config.toml
hidden_size = 512
init_std_down = 0.0
schedule = "wsd"
MLP neurons of a small language model. Each row is named by its layer, matrix (gate and up: input weights; down: output weights) and neuron, and shows model dimensions 448-511. Each number is 128 + 24 x the weight over its row's rms, rounded and kept within 0 to 255. A neuron's up and down rows have the sign that makes its largest values positive.
After each neuron's rows, "fires after" lists the tokens most often just before its 100 highest values on Wikipedia text that the model never trained on.

L2.gate1076 [122 128 151 114 140 150 158 180 124  73 109 127 130 154 126 103 114 139 102 145 113 122 116 103 114  86  97 108 130 124 164 160  94 146 139 145 109 168 160 123 143 151 148  92 132 121 151 121  95 105 145 136 178 153 118 120  92 141 136 112 122 124 115 137]
L2.up1076 [118  69 139  98 147 130 155 136 125 140 129 137 147 164 101 124 117 172 115 168 152  94  82 111 114 133 137 164 123 110 129 104 101 170 141 116 114 154 141 154 133 120 128 153 127 106 183 131 145 165 121  93 117 107  81 106 143 160 139 120 126 132 138  96]
L2.down1076 [130 121  74 126 152 116 170 144 139 129 105 123 187 137 105 135 104 114 113 111 136  68 155 143 115 131 108 156  95 118 121 117 101 140 170 123  91 187 217 124 146 125  96 137 167 118 148  79 115 161 114 104 150 144 147 104 123 132 120  79 108 123 155 122]
fires after: "°", "\n", "″", "-", ")", "′"

L2.gate546 [ 48 165 129 169 107 131 170 140 129 117 123 176 120 141 143 125 122 131  95 142 124 129 125  94 122 158 117 138 111 120 107 157 137 118 119 113 149 133 122 109 186 177 144 101 151 137 181 119  95 139 101 110 130 135  94 121 153 155 134  95 116 115 146 147]
L2.up546 [130 145  86 137 132 123 112 192 176 116 133 135 131 157  74 139  83 146 110 140  86 106 135  90  93 142 123 130 145 204 132 128 150 158 116  86 144 105 171 130 122 154 163 140 148 120 107 130 111 122 109 148 111 164 144 123 133 137 166 119 172 116 121 150]
L2.down546 [ 91 136  75 135 148 118 128 152 144  83 149 163 119 118 134 111  66 141 156 132 133 122 140 131 127 155 117 131 105 156 147 174 152 133 144  96 131 178 124 102 137 132 105 127 127 136 131 136 157 150 169 110 160 129  97  91 125 149 129 104 136 101 110 145]
fires after: " =", "=", ")", "|"

L2.gate679 [ 94 164 184 138 133 116 101 119 165 131 128 133  94 102 115 125  94 142 152  93 144  99 153 110 111 128 147 116 141 155 123 190 113 137  96 131 109 118 112 172 111 144 120 153  89 137 127  82 125 131 167 102 168 134 145 120 131 141 153 134 123 127 137 150]
L2.up679 [ 98 138 154 101 146 103 122 125 107 106 123 122 127 101 143 139 145 113  94 108 159 159  85 164 114 116 121  72 164 123 128 131 138 154  65 153 121 157 132 106 150 149 106  73 116 147 102 146 117 121 103 138 169 182 116 135 145 114 134 136 115 137 118 112]
L2.down679 [154 174  98 122 124 145  92 145  99 150 138 152 119 120 142 117  93 122 125 147 141  74 106 150 112  86 118 124 123 149 151 153  79 135 131 115 141 118 150  98 129 101 104 121 128 160 131 165 107 141 110 132 162 123 161 134 133 117 114 119 154  95 128 130]
fires after: "-"

L7.gate180 [139 128  93 105 121  88 107 100 124 115 146  98  87 131 158 125 117 161 151 119 128 152 138 128 118 134 101  98 144  92 134 150 124 142 145 151 145 151  88  80 122  92 120 145  86 113 144 173 141 125 131 161 120 140 155 158 143 143 103 123 107 163  90 162]
L7.up180 [139 131 163 127 137  76 162  93 139 102 160 127 133 135 137 120 201 131 140 100  70 128 118 143 100 106 159 109 174 166 133 119 142 129 164 113  93 126 100 105 110 131 125  98 131  92 145 163 140 130 107  85  97 136 160 131 116  83  60  90  99 133  91 169]
L7.down180 [146 154 105 158 112 160 128 127  74 109 172  89 145 127  98 139 124 155 161 140 130 118 115 168 141 162 147 118 146 124 135 118 155 152 149 105 127 139 124  90 150 109 119 145 118 107 109 109 148 139 171 160 148 135 185 117 134 138 126 105 134 135 164 151]
fires after: " |", " (", ",", "|"

L2.gate726 [124 132 112  91 121 134 117 126 131  99 130 174 155  96 139 122 130 134 138 122 142 104 150 150 140 120 149 120 111 141 125 135 176 136 147 140 117 138 109 117 116 153 131 157 138 122 111 122 131 131 172 143 149 115 134 112 147 133  94  80 117 107 134 124]
L2.up726 [110 103 150 151 106 128 145 164 147 166 136 134 135 132  96 138 102 145  79 101 195  96 107 130 165 124 121 126 101 104 139 136 162 121 131  91 129 178 100 130 114 176  93 132 118 143 149 130 146 121 111 141 160 103 114  90 139 100 147 138 153 106 126 120]
L2.down726 [149 116 106  63 132 124 135 106  98 175 127  95 122 116 137 130 126 140 128 122 162 183 144 119 103 127 126 134 118 121 140 152 120 147 138 146  83 122 135 105 126  96 121 135 138 125 117  82 142 143  92 127 131 151 147  74  77 134 157 150 129 111 144 170]
fires after: " |", " (", " +", "|"

L2.gate2039 [108  82  76 119 145 142  79 101 149 116 133 134 136 126 133  86 125  77 135 154 145 134 106 129  85 114 167 110 105 144 117 113 106 153 146 130  91 137 155 144 101 182  74 140 170  84 109  53 100 155 151 136 149 160  81 126 147 144 142 134 151 171 116 158]
L2.up2039 [120 107 113  82 150 144 112 113 154 118 127 142 132 137  93  77 153 128  98 132 114 132  99 140 144 146 119 135 164 136  95 111 139 153 139 126 133 158 160 114 110 123 115 128 171 108 103 103  67 138 134 162 142  89 110 116 137  98 137 114 111 150 172 180]
L2.down2039 [145  88 126 105 157 133 158  78 117 129 114 142  81 115  92 153 131  86  95 140 110  92 132 184 119 129 135 124 158 151 155 102 141 119 115 121 168 138 128 109 104 179 106 122 131 106 111 110 144  96 166 128 127 151 145 157 149 110 127 116 158 144 102 132]
fires after: "\n\n"

L2.gate886 [145 114 139 148 159 168 108 132 125 137 133 153 106 135 115  80 124 107 148 115 124 163 130 105  97 143 146 137  96 101 126 121 143 150 101 108 140 145 141 102 143 154 110 147 168 129 100 120 115 128 153 148 162 126 124 153 166 107 141 141 137 142 130 118]
L2.up886 [119 125 132 104 133 120 108 162 102 128  94 142 127  84 144  85 114 139  97  95 109 142  69 134  96 111 102 157 123 152 138  81 137  82 134 123 108 125 174 156 120  96 123 126 101  91 147 115  96  93  98 128  80 115 105 137 110  88  93 123 118 130 133 131]
L2.down886 [139 102 136 178 132 103 124 125 110  83 144 126 147 154 114 120 179  64 137  91 123 162 142 134 120 124 125 148 120 179  70 160 126 105 104 166 115  75 129 138 107 124 145 134 140  84 140 159 139 136 133 155 117 131 107 114 139 113 132  94 135 169 135 142]
fires after: "\n\n", ".", " |"

L2.gate1695 [129  95 105 128 146 136 139 146 150 170 170 104 156 144  92  90 122 113 117 141 171  97 104  91 118 123 114 128 103  94 127 131 115 148 118 127 100 134 158 163 112 113 110 138 118 127 127 135 183 143 118 121 133 150 137  79 167 127  88 118 162 131 129 124]
L2.up1695 [ 77 156 145  44 148 137 126 131 162 122 148  98 157 172 139 114 131 142 111 176 135 123  98 138  96 151 133 146 148 121 122 105 109 125 160 123 159 159 165 132  81 103 100 162  80 105 152 141 138 121 112 127 143 149 109 147  85  83  80 131 122 124 132 148]
L2.down1695 [ 95 111 123  86 145 132 135 113 136 117  99 149 148 127  83 107 142 100 138 136 119 127  99  92 131 114 166 154 112 147 138 135 108 160 163 137 153 144  59 142 108 122 155 105  97 139 110 127 143 113 118 139  76 158 143 120 119 130  76 140 168  86 107 147]
fires after: "\n\n", " \"", "\n", " (", "-", "/"

L2.gate410 [125 137 184 129 112  95 128 146 136  65 123  95 119 105 113 162 100 145 131 117 137 134 169 109 141 140 163 145  99 110 105 114 102 155 112  90 121 137 118 116 174  81  81 152 134 100 140 117 119 152 117 110 124 108 125 111 104 129 125 152 151 187 140  76]
L2.up410 [111 152 142 113  77 116 126 138 106  80 142 100  68 100 159 138  90 117 129 111 134  62 132 111 126 126 139 169 141 118 126 120 124 148  87 139  73 111 130 140 169 122  68 137 179 136 132 139 134 120 125 108 144 128 124 133  82  87 145 137 154 143 146 122]
L2.down410 [ 96 132 157 180 126  97  84  91 144 135 139 134 120 134 126 135 139 134 133 165  62 146 149 105 178 124 138 172 126 117 100 150 142 132 109  92  94 164 116 119 125 146 132 125 165 155  93 136 114 110  92 100 147 165 114 158 109 125 111 150 127 118 115 167]
fires after: "|", "-", "  ", "\n"

L2.gate1280 [160 118 162 144 120 140 164 111 112 172 144 107 106  86 114 136 150 167 150 123 143 142 145 142 169 123 164 123  98 109 136 174 115 136 121 104 153 104 146 165 148 163 178 163 124 105 104 113 133 127 164 150 117 131 113 131 113 129 185 129 117 138 106 130]
L2.up1280 [135 146 145 131 106 160 164 137  92 174 125 115 109 104 153 157 119 141 133 152 153 144 113 120 181 110 150  99  99 111 146 170 109 153 133  99 169 148 174 150 145 131 161 146 111  95 122 115 155 133 133 119 126 149 110 139 133 117 156 121 105 135 109 133]
L2.down1280 [140 129 111 121 100 161 158  86 125 112 103 169 120 149 104 166 115 118 117  82 110 149 159 127 136 109  83 133 127 169  96 188 120 142 160 105 142  93 108 113 108 135 105 119 202 160  85 112 144 129 106 155 136 154 135  89 116 143 116 124  93 158 138 137]
fires after: " |", "|", "\n\n", " Ti", ".", " 0"

L2.gate1816 [119  94 148 140 112 125 100 111 145 121 101 109 149 124 180  55 111  92 111 124 126 144 135  73 156 138 130 117 107 115  83 125 110 141 115 107 152 118 128 128 131 121  97 119 140 110 106 139 126  98 104 125 112  94  92 144 106 123 152 132  98 118 120  95]
L2.up1816 [124 107  94 120 158 125 141 132 134 109 112  98 103 119 109  98  95 149  89 127 127 147 136 138 109 110 135 161  84 145 106 110 113 114  86 127 100 149 105 104 147 142 100  85 116  78 104 125 162 101 125 119 104 107 161 127 141 123 165 144 126 115 118  92]
L2.down1816 [137  80 146 125 119 129 142 125 139 122 120 112 135 117 134 113 104 130 107 147 168 150 165 110 131 151 129 115 120  83 147 103 133 148 116 143 164 115 135 113 115 163 119 104 107  87 145 111 126 117 118 137 168 177 118 123 131 125 138 123 116 125 120  87]
fires after: "\n\n"

L7.gate1181 [131 109 145 146 121 153 117  89 133 100 134 114 131 147 112  67 135 101 114 104 153 140 102 129 121 109 140  78 144  93 124 125 104 151 112 142 177 126 185 102 117 120 137 149 115 111 182 130 139 112 103 144 154 148  96  70 134 102 136 115  93  86 138 151]
L7.up1181 [117 146 153 155 117 124 117 101  82 100  89 125  88 116 129 108 102 117 134 138 147 140 163  78 126 121  94 144 101 131 123 129 147 132 122 123 182 136 144 155 114 152 131 167 143 130 153 114 129 148 148  85 123 100  72  69 102  95 164 105 120 160  90 109]
L7.down1181 [130 157 148 109 123 143 125 131 144 172 167 151 118 106 130 143 146 153 134 114 129 112 152 108 139 146 128 105 105 105 136 136  93  73 146 113 111 109 142 144 116 131 134 134 117 113 150 111 113 115 194 157  93 154  82 141 124 128 117 129 117 119  95 118]
fires after: "\n", " Sel", "|", "-"

L2.gate1480 [167 119 150 111 127  98  85 164  93 132 127 155 153 111 164 157 141 147 103 109 101 120 148  93 166  93 156 145 105 158  78 164 129  88 123 186 155 118  97 100 135 139 115 116 150 147 123 102 175 120 137 112 125 146 151 111 164 159 127 112 103 157 144 111]
L2.up1480 [103 170 171 143 123 134 138 176 117 107 121 150  73  51 131 156 125 114 190 130 138 118  96 104 148 120 128 157 134 151  97  82 127 107  93 154  98 129 164 167 138 140 125 157 138 141 139 130 141 150 127 121  82 102 141 101 141 164 140  94  97 145 145 101]
L2.down1480 [135 147 148 156 113 132 170 154 127  85 127 159  98 149 137 130 146 130 143 171 142 137 122 132 147 154 126 117 151 176  97 113 143 135  97 143 127 169 139 137 121 142 151 147 127  96 154  77 174 143 126 137 148 141 155  84 119 124  98 118 144 129 149 181]
fires after: "\n\n", " (", "=", " \"", "\n"

L2.gate31 [ 98  89  77 150 167 153 107 102 135 179 145 126 136 138 125  97 148  99 127 143 120 141 152  91 116 128 150 137  98  92  78 107 127 150 119  86 138 140 119 155 136 154 129  85 163 124 111 110 140  95 122 148 162 101 129 139 158 140 175 138 127 122 123 132]
L2.up31 [109 117  87 133 168 162 108  92 128 139 169 112 150 141  99 102 171 105 152 130 119 151 160 111  91 112 112 112 117 103  64 132 106 134 135 106 124 119 136 133 134 160 121 126 182  97 125 144 141  96 133 143 137  97 155 117 130 111 135 164 145 153 151 107]
L2.down31 [135 163 133  79 134 135 154 128 130 114 119 117 115 137  93 121 115 110 136 121 156 154 124 108  80 111 126 121 158 115 112 111  97  99 138 131 140  80 127 117 110 193 104 128 111 146 101 117 143 142 148  96  93 158 172  94 161  94 112 125 117 137 113 119]
fires after: "\n\n"

L7.gate1551 [116 163 133 145 166 121 113 114 109  78 152 134 133  99  79 108 130 136 114 140 149  89  87 177 146 123  68 157 121  91  97 153 139 156 116 127 103 149 144 126 185 155 128 144 161 101 164 119 159 126 138 112 107 158 145  67 118 160 142  97 159 116 130 119]
L7.up1551 [146 129 121 169 152 119 121 124  72  95 118 104 125  92 117 123 133  89 103 152 145 101 108 138 193 146 118 176 114 123 111 137 138 144 132 109 127 153 122  95 177 101 113 144 158 105 140 112 110 162 152 106 127 126 141 156 109 155 136  75 150 113 155 125]
L7.down1551 [134 100 102 124 153 144 135 141 124  78 120 108 154 105 144 100 115 133 122 135 145 131 134 112 122 116  92 151 164 104 151 138 114 140 151 101 120 162 121 125 139 139 113  94 137 127 125 123 130 139  97 119 155 143 121 112 150 103 102 123 122 138 112 125]
fires after: "-", "|"

L7.gate107 [135 134 112 152 137 113 134 132 135 133 133 111 154 140 113 117 121 154 143 118 121 117 175 149 156 139 108 122 132 149 133 148 150 152 119 111 105  91 129 111 157 121 110 110 127 144 131  88 119 171 158 157 109 140 171 129 121 155 111 115 120 163 125 105]
L7.up107 [129 130 140 119 162  99 115  93 129 112  87 162 161 125 149 126  81 123 137 110 104 182 149 130 142 120 135 119 152 160 161 125 128 136 131 134 150 155 142  87 114 139 142  83 121 120 140  75 133 140  97 143 142  77 167 141 146 115 149 105 143 135 114 121]
L7.down107 [140 133 108 132 148  98 128  96 205 103 139 136 161 135 132 104 113 133  98 191 134 102 122 124 104 138 155 148 141 126 137 119 132 156 106 112 132 117 129 125 168 101  89 121 156 137 109 116 119 161 133 103  79 133 131 116  81 140 132 137 108 155 132 131]
fires after: " |", "|", ":"

L2.gate966 [142 149 136  67 127 157 158 128 181 160 125 102 148 137 121 148 146 112 114 115 137 133 146 132 111  98  86 146 178 113 102 115 146 124 134  68 130 129 113 116 173 158 126 149 134 105  89 138 126 185 107 116 124 152  98 145 152 162 144  82 131 160 152 125]
L2.up966 [119 189 151 120 110 133 136 109 158 141 129 121 122 101 110 125 141 140 126 139 137 138 115 150 117 142 154 208 140 160 189 111 132 142 131 112 115 156 124  83 158 142 151 111 134 142 101  77 118 135 152 106 120 128 119 107 139 138 155 103 149 123 109 105]
L2.down966 [130 172 145  85 156 116 113 148 115 140 147 161 105 113 143  83 127 110 130  91  94 144 140 126 133 116 160 135 113 134 156 139 161  71 139 144 108 156 143 152 143 129 139 137 142 112 151  99 138 131 113 142 109 163 143 136 148 126 111 119 104 117 114 152]
fires after: "|"

L2.gate111 [ 85 123 107 125 120 117 133 161 157  70 166  99 145 148 133 108 147 152 112 103 135 124 122  70 146 132  90 152  72 141 115 151 125 141 118  85 110 134 130 149 152 147 148 125 107  86 138 120 156 136 102 102 170 130 116 102 140 114 157 140 114 111 133  93]
L2.up111 [149 129 129 115 131 142 121 123  99  93 122 109 116 113  92 151 102 131 107 172 144 136 173  73 145 135  74 143 123  99 171 105 154 108  88 132 148 121 190  94 135 138  75 140 165 106 120 144 143 155 126 156 155  96 113 152 167 105 142 131 164 136 170 168]
L2.down111 [124 108 106  76 156 152 126  86 119 119 116  86 116 148  94 121  82 167  80 130 104 135 151 100 133  95 133 138  88 118 173 111 107 127 127 107 124  87 125 149 124 171 117 162 117 148 104  93 173 130 149 181 115 105 122 134 106 115  87 141  90 175 142 125]
fires after: "|", "-"

L2.gate535 [127  75 125 153 111 110 149 108 104 115 140  96 116  95 103 168 139 129 129 146 138 128 140 104 104  87 139 141  91 131 125 132 132 110 103 139 128 150 132 148 125  97  99 141  87 129 120 131 155  93 114 131 101  97 117  99 130 148 113 121 103 138 143 126]
L2.up535 [125 112 143 163 158 122 173 148 135 155 118 108  60 142 118 174 143 154 150 179 152 130  98 106 141 117  82 146 143  88 109 120 140 127 144 103 106 131 136 146 127 130 113 170 152  96 123 129 149  58 133 148 131 104 113 104 121 116 146 130 105 124 174 111]
L2.down535 [138 111 113 133 124 121 138 123 110 154 119 127 122 136 120 121 137 158  90 115 125 141 151 142 144 137 118 172 156 147 114 127 101 171 145 176 138 114 112 154 120 131 158 179 158 104 142 144 140  90 177 123 115 123 135  89  94 100 132 116  85 108 169 132]
fires after: " U", " 1", " 2", " C", " 0", " Co"

L7.gate59 [136 127 127 113 150 145 154 155 144 122 151 153 188 105 124  99 133 114 148 132 103 119 114 131 161 196 152 115 132 141 141 115 119  72 126 140 113 102 130  96 121 170  93 134 116 116 102 151 132 124 114  99  91 155 128 109 161 134 134 107 112 145 103 112]
L7.up59 [155 115 152 137  91 117 123 103 130 121 138 130 113 142 148 133 121 137 102 102 121 141  83 133 124 162 144 126 124 130 149 136 140 145 142 112  99 137 145 100 126 138 138  89 159 100 133 187 134 113 122 110 141 178 110 129 149 120 110 153 127 151 113 147]
L7.down59 [105 182 111 153 170 148  97 130  97 119 154 102 128 141 124 130  97 110 152 102  91 169 149 167  85 132 139 152 144  80 165  96 124 185 109 127 144 111 137 115 159 149 111 102 162 107 138 153 101 128  97 124 149 134  81 163 135 151 150 102 137 101 123  77]
fires after: " |", " +", " −", " ("

L7.gate717 [149 129 159 112 114 108 155 100 117 137 122 114 107 133 116 100 136 132 173 124 151 108 146 156 125 142 123 122  96 114 129 172 119 157 144 155  86  79 143 139  86 125 145  95 139  70 146 151 136 117 154 140 101 108 118 142 166 120  93 171 152 115 127  92]
L7.up717 [139 131 131 127 103 145 121 124 127 160 142 134  80 133 132  92 122 151 139 135 131 118 159 104 161 146 124  91 152 109 105 145 114 111 111  90 130 122 137 131 111 126  62 126 121  96  92 106 124  97 142 180 100 125 140  99 127 154 134 165 159 108 114  92]
L7.down717 [134 112 124 149 143 129 155 109 133 101  82 141 119 150 116 141 121 133 165 134  63 131 102 160 142 150 157 117 125  89  97 151 151 102 111 139 160 112 122 123 108 122 123 129  86  99 125 142 128 117 138 158 105  81 130  99 140 151 127 146 158 130 142 159]
fires after: " 1", " 0", " 2", " 3", " 5", " /"

L2.gate1921 [129 141 151 109  89 102 137 137 119 121 116 115 159 112 141 172 125 129  81 135 121 110 129 140 138 143  78  93 105 122 104 147 160 127 138 150  92 158 124  88 164  99 127 134 144 128 136 140 149 121 129 102 138 120 137 156 166 142  88  88 130 136 135 146]
L2.up1921 [124 158 151 129 126 110 147 119 149 131 150 135 139 108 133 191 136 140 131 107 133 129 121 131 177  81 100 154 142 125 104 145 120 140 142 106 126 111  92 138 156 104 155 145 124 127 136 148 126 115 126 173 134 112 120 155 151 132 134 132 123 138 138 179]
L2.down1921 [154 157  87 190 142 157 123 114 168 132 140 135 110  90 104 129 147  95 133 152 125 136 107 142 132 122 128 111 139 151 134  79 135 125 104 108 104 131 115 123 127  84 156 113 119 119 140 128 124 130  92 117  97 108 141 154 166 129  76 155 148 150  98 138]
fires after: " |", " -", "–", " 0", "-", " 1"

L2.gate729 [134 114 129 120 134 153 113 142  99 170  99 159 115 107 136 134 102 123 129 141  96  95  95 152 111 124 110 162 103 152 143 123 117 127 127  82 140  80 115 118  91 105 148 139 113 117 101 148 136 116 129 134 102 134 179 119 122 157 138 161 131  91 132 140]
L2.up729 [166 115 156  82 128 147 108 119 107 132 172 154 109 114  88 138  98 194 153 141 109 141 141 159 107  96  95 129  86 148 143 147 136 145 104 153 165 142 138 107 123 100 159 116 121  81 156  93 170 205 110 144 122  73 117  98 108 148 121 108 113 156 131  67]
L2.down729 [114 141 160 136 130 118 133 125 155 147 136 123 125 150 126 174 149 111  85 140 121 161 114 150 142 118 132 107 151 123 148 149 143 136 126 144 105 110 109 110 116 133 132  99 108 106 101 151 124 135 105 134 153 168 119 148 139 137  85 132  84 105 128 104]
fires after: " |", "18", "|", " 18", "=", "G"

L7.gate1727 [104 141  84 142  71 142 128 129 150 138 136 149 159  88 136 128  88 157  96  90 110 129 159 144 118  94 122 149 153 138 125 156 160 137 146 115 114 101 128 131 143 140 128 100 125 154 128 150 144 138 178  97 106 120 137 149 105 135 135 107  66 104 130 131]
L7.up1727 [105 109 149 149 104 131 138 110 126 164 109 142 125 121  73 173 111  92  89 141 141 110 183 106 111 141 111 123 121 135 185 134 124 127 130  90 118 172  97 119 136 166 139 159 148 116 121 137 154 186 144  97  95 129 144 152  99 116 140 129 131 115  97 105]
L7.down1727 [178 125 111 126 118  99 131 106  98 133 167 168 141  97 142 124 110 184 123 125 141 146 148 145 115 114 110 131 121  98 116 168 144 146 163 136 126 131 123 127 128 107 158 125 118 143 143 142 122 136 135 140 119 150 129 142 120 136  82 133 122 121 109 111]
fires after: " |", "|", " the", ":"

L2.gate972 [176 117 124 134 114 108 144 167 124 144 136 153  77 136 109 143 106 139 125 183 147 124 119 106 121  97 105  94 146 149  96 120 145 103 121 130 145 136 113 142 136 146 122 145 143 135 155 125 114 101 133 114 129 172 102 149 103 108 123 112 130 107 133 112]
L2.up972 [130 127 125 124 104 165 143 147 135 140 108  82 142 123 131 134  99 148 111 147  98 153  84  95 130 109 133 129 139 116 136 116 110  95 127 113  89 127 147 139 115 131 154 123  98 143 140 127 158 144 129 137 120 119 102 116 146 147  86 117  85 120 149 149]
L2.down972 [182 140 100 135 150 135 152 130 142 110 114 100 117 127 107 115 110 111 120 139 141  97 174 131 112 125 131 158 126 196 160  92 121  99 162 120 122 103 142 111 162 121 111 137 148 127 132 155 142 133 161  83 100 121 140 121 113 142 116  92  83 115 152 141]
fires after: "=", "\n\n", "F", " |", " App"

L2.gate1052 [129 112 160 133 138 130 121 105 130 117  75 139 109 105 147 126 132 142 140 141 105 129 157 131 105 123 154 145 164 138 130  89 158 120 126 108 156 103 126 171 135 109 159 141 119 124 137 104  92 112 117 135 115  75 103 157 120 109 120 112 135 126 131 103]
L2.up1052 [ 89 133 149 142  87  91 148 130 130 153 113 135 110  89 143 133 110 117 105 150  98 113 160 106 108 145 124 107 152 110 127 108 107 123 138  85 141 112 159 169 145 120  98 143  85 127 143  96 109  89 121 141 108  71  81 153 121  94 132 136 144 140 122  97]
L2.down1052 [151 137 172 138 136 118 146  89 142 107 117  95 137 139 159 137 118 160 101 158 141 129 151 134 161 127 124 135 162 160 142 118 123 144 116 160 141 117  92 135  87  98 109 134 126 163 136 101 115  90 126 128 167 126 160 133 118 132 119  98 113 142  98 117]
fires after: " 1", " 2", "W", " 6", " 4", "unt"

L2.gate1523 [106 145 143 125 151 147  75  73 155 167 180 166 111  80 107 138 140  89 144  81 124 107 132 154 139 129 104 130 120 124 123 129 192 136 122 112 139  98 174 124 131 144 158  95 132 122 141 118 147  63 123 168 127 115 110 119 108 122 116 146 131 141 128  99]
L2.up1523 [107 144 175 156 103 166 135  82 148 129 116 130 107  83 116 151 127 123  92 141 135  98 129 126 161 133 121 142 124 101 103 113 163 127 138 115 155 113 110 117 143 131 113  81 132  94 116 100  99 128 162 139 151 106 129 143  86 105 172 115 141 118 120  94]
L2.down1523 [124 110 118 141 126 113 130 136 131 125  96 120 113 106 139 124 150  90  84 129  95 140 149 157  70 137 145 143 174 112 114  97 174 118 161 136 118 107 118 128 133 150 127 151 166 169  93  94 108 128 123  80 126 125 146 165 134 142 142 157 139 100 156 130]
fires after: "-", "\n"

L2.gate610 [ 90 140 127 189 163 142 112 139  98  64 105 119 166 127  83 102  99 114 122 141 127  82 172  75 129 104 173 115 107  91 102 146 114 148 128 122 145 130 144 157 176 151 131 114 120 120 170  93 146  92 116 119 146 154 151  97 116 137 150 126 113 110 136 146]
L2.up610 [129 118 147 138 124 104 128 125 104 109 127 100 136 120 126 137 133 145 100 129 155 106 120 183 114 152  83 132 118 113  87 138 134 102  91 149 136 105 111 105 107  96 145 130 115 125 164 110 139 122 144 160 157  85 157  98 185 127 147 136  84 163 128  95]
L2.down610 [116 180  84 141 143 143 127  95 119 121 155  91 119 144  85  73  90 127 145 127 138 133 162 132 137 132 123 125  91 116 123 133 121 137 158  78 116  86 153 104 121 145 125 106 104 115 140 106 138  92  99 126 161 133 148 147 118 134 148 115 114 129 141 143]
fires after: "-", "|"

L2.gate771 [119  96 136 132 145 125 149 124 132 158 121 130 151 139 111 108 134 138 120 164 125 148 146 126  97 169 121 134 108  61 111 139 127 151 111  60 115 115 113 161 140 133  71 104 157 167 137  98 103  92 134 139 195  90 163 137 141  74 115 128  89 167 125 127]
L2.up771 [ 83 115 111 114 152 175 108 122 166 153 101 127 155 145 101 114 122  99 134 105 107 157 129  95 102 152 138 128 137  91 107 158 131 164 103 106 114 133 121 118 143 165  92 116 164 132 122  86 107 134 131 168 169 111 106 156 132 119 105 134  67 150 146  83]
L2.down771 [142 118 138 125 136 138 136 137 126 109 128 147 144 154 113  86 114  84 154 111  89 123 126 140 102  93 108 127 145 147 151 110 160 141 133 122 118 117 149 142 154 140 127 119 123 101 103 134  99 141 117 167 138 101 129 126 162 119 147  99 117 126 144 149]
fires after: "\n\n"

L7.gate637 [114 101 140  86 149 145 104  86 118 115 124 135  99 141  84 133 108 117 130 103 119 127 125 126  89 116 101 131 159 196  98 145 160 134 112 126  97 121  64 116 145 139  91 112 119 105 133 139 165 161 161 100 154 154 155 107 152 106 138 123 151 101 143 133]
L7.up637 [152 165 175 168 147 149 113 128 110 138 184 133 112  58  90  92 148  88 139 127 130 130 111 129  92 132 105 136 129 153 128 139 130 132 110 115 129 165 143 131 180 149 135 128 110 149 134 122 124  97 145 148 109 155 103 142  89 149 105 120 123 120 127 127]
L7.down637 [157 157 127 130 167 119  71 108 121 124 140 149 140 134 114 156 152 140 137  88 174 150  89 140 118 124 160 108 102 166 130 106 131 147 157 129 109 129 125 148 114 122 147 145 126 155 104  92 105  96 146 130 113  91 113 135 129 105 114  88 122 128 134 103]
fires after: "\n", "-", "|"

L7.gate846 [ 76 141 129 165 148 131 158 121 165 139 119 108 156  67 135 122 108 115  94 131 114 123 168 127 129 107 132 132 135 191 169 133 153  91 128 149 137 153  93 140 185 151 134 149 120 136 131 129 152 122 136 129 168 153 139 141 147 144 134 157 127 132 137 150]
L7.up846 [154 131 204 136 139 122 142 124  72 130 118 113 112 127 122 118 117 130 153 149 120 114  78 146 119  74 119 118 140 103 124 110 102 171 129 114 116 160 124 141 143  96 106 192 129 125 121 102 139  97 124 121 164 162  84  75  81 126 136 133 131 172 128 167]
L7.down846 [133 139 157 124  99 109  84  82 127 142 126 123 140 134 119 144 122  85 120 108 170 161 111 113 111 113  79 117 157 136 134 103 146 154 145 148 112 136 143 146 166 136 123 155  95 129 175 117  96 110 118 141 133 103 127  78 101 175 109 142  99 131 113 156]
fires after: "|", " |"

L7.gate103 [157 159 150 117 122 127 157 118  98 131 150 138 126 128 153 150 157 152 134 125 142 136 159 117 146 143 117 163 149 129 140 169 181 125 127 135 150 142  79  76 139 144 121 117 133 103  99 166  95 168 176 167 102 134 163 125 121 114 104 125 116 119 110 184]
L7.up103 [129 134 134 121 160 155 138 120 150 165 139 143  99 131 169 142 118 131 138 107 128 114 163 120 158 129 124 125 118 121 139 143 191 122 115 161 155 100 107 104 104 142 117 143 114 107 107 142 114 175 128 151 123 130 134 122 113 132 141 123  85 118 110 154]
L7.down103 [119 108  91 123  91  99 100 144 129 143 138 129 110 106  97 118 116 175 174 101 168 127 168 139 123 155 139 121 117 128 128 160 110 144  98 100 172 141 106 107 123 109 138 142 118 108 140 135 112 108 134 124  90 108 137 133 118 116 131 101 173 128 125 173]
fires after: " |", ",", " –", "-", " Jes"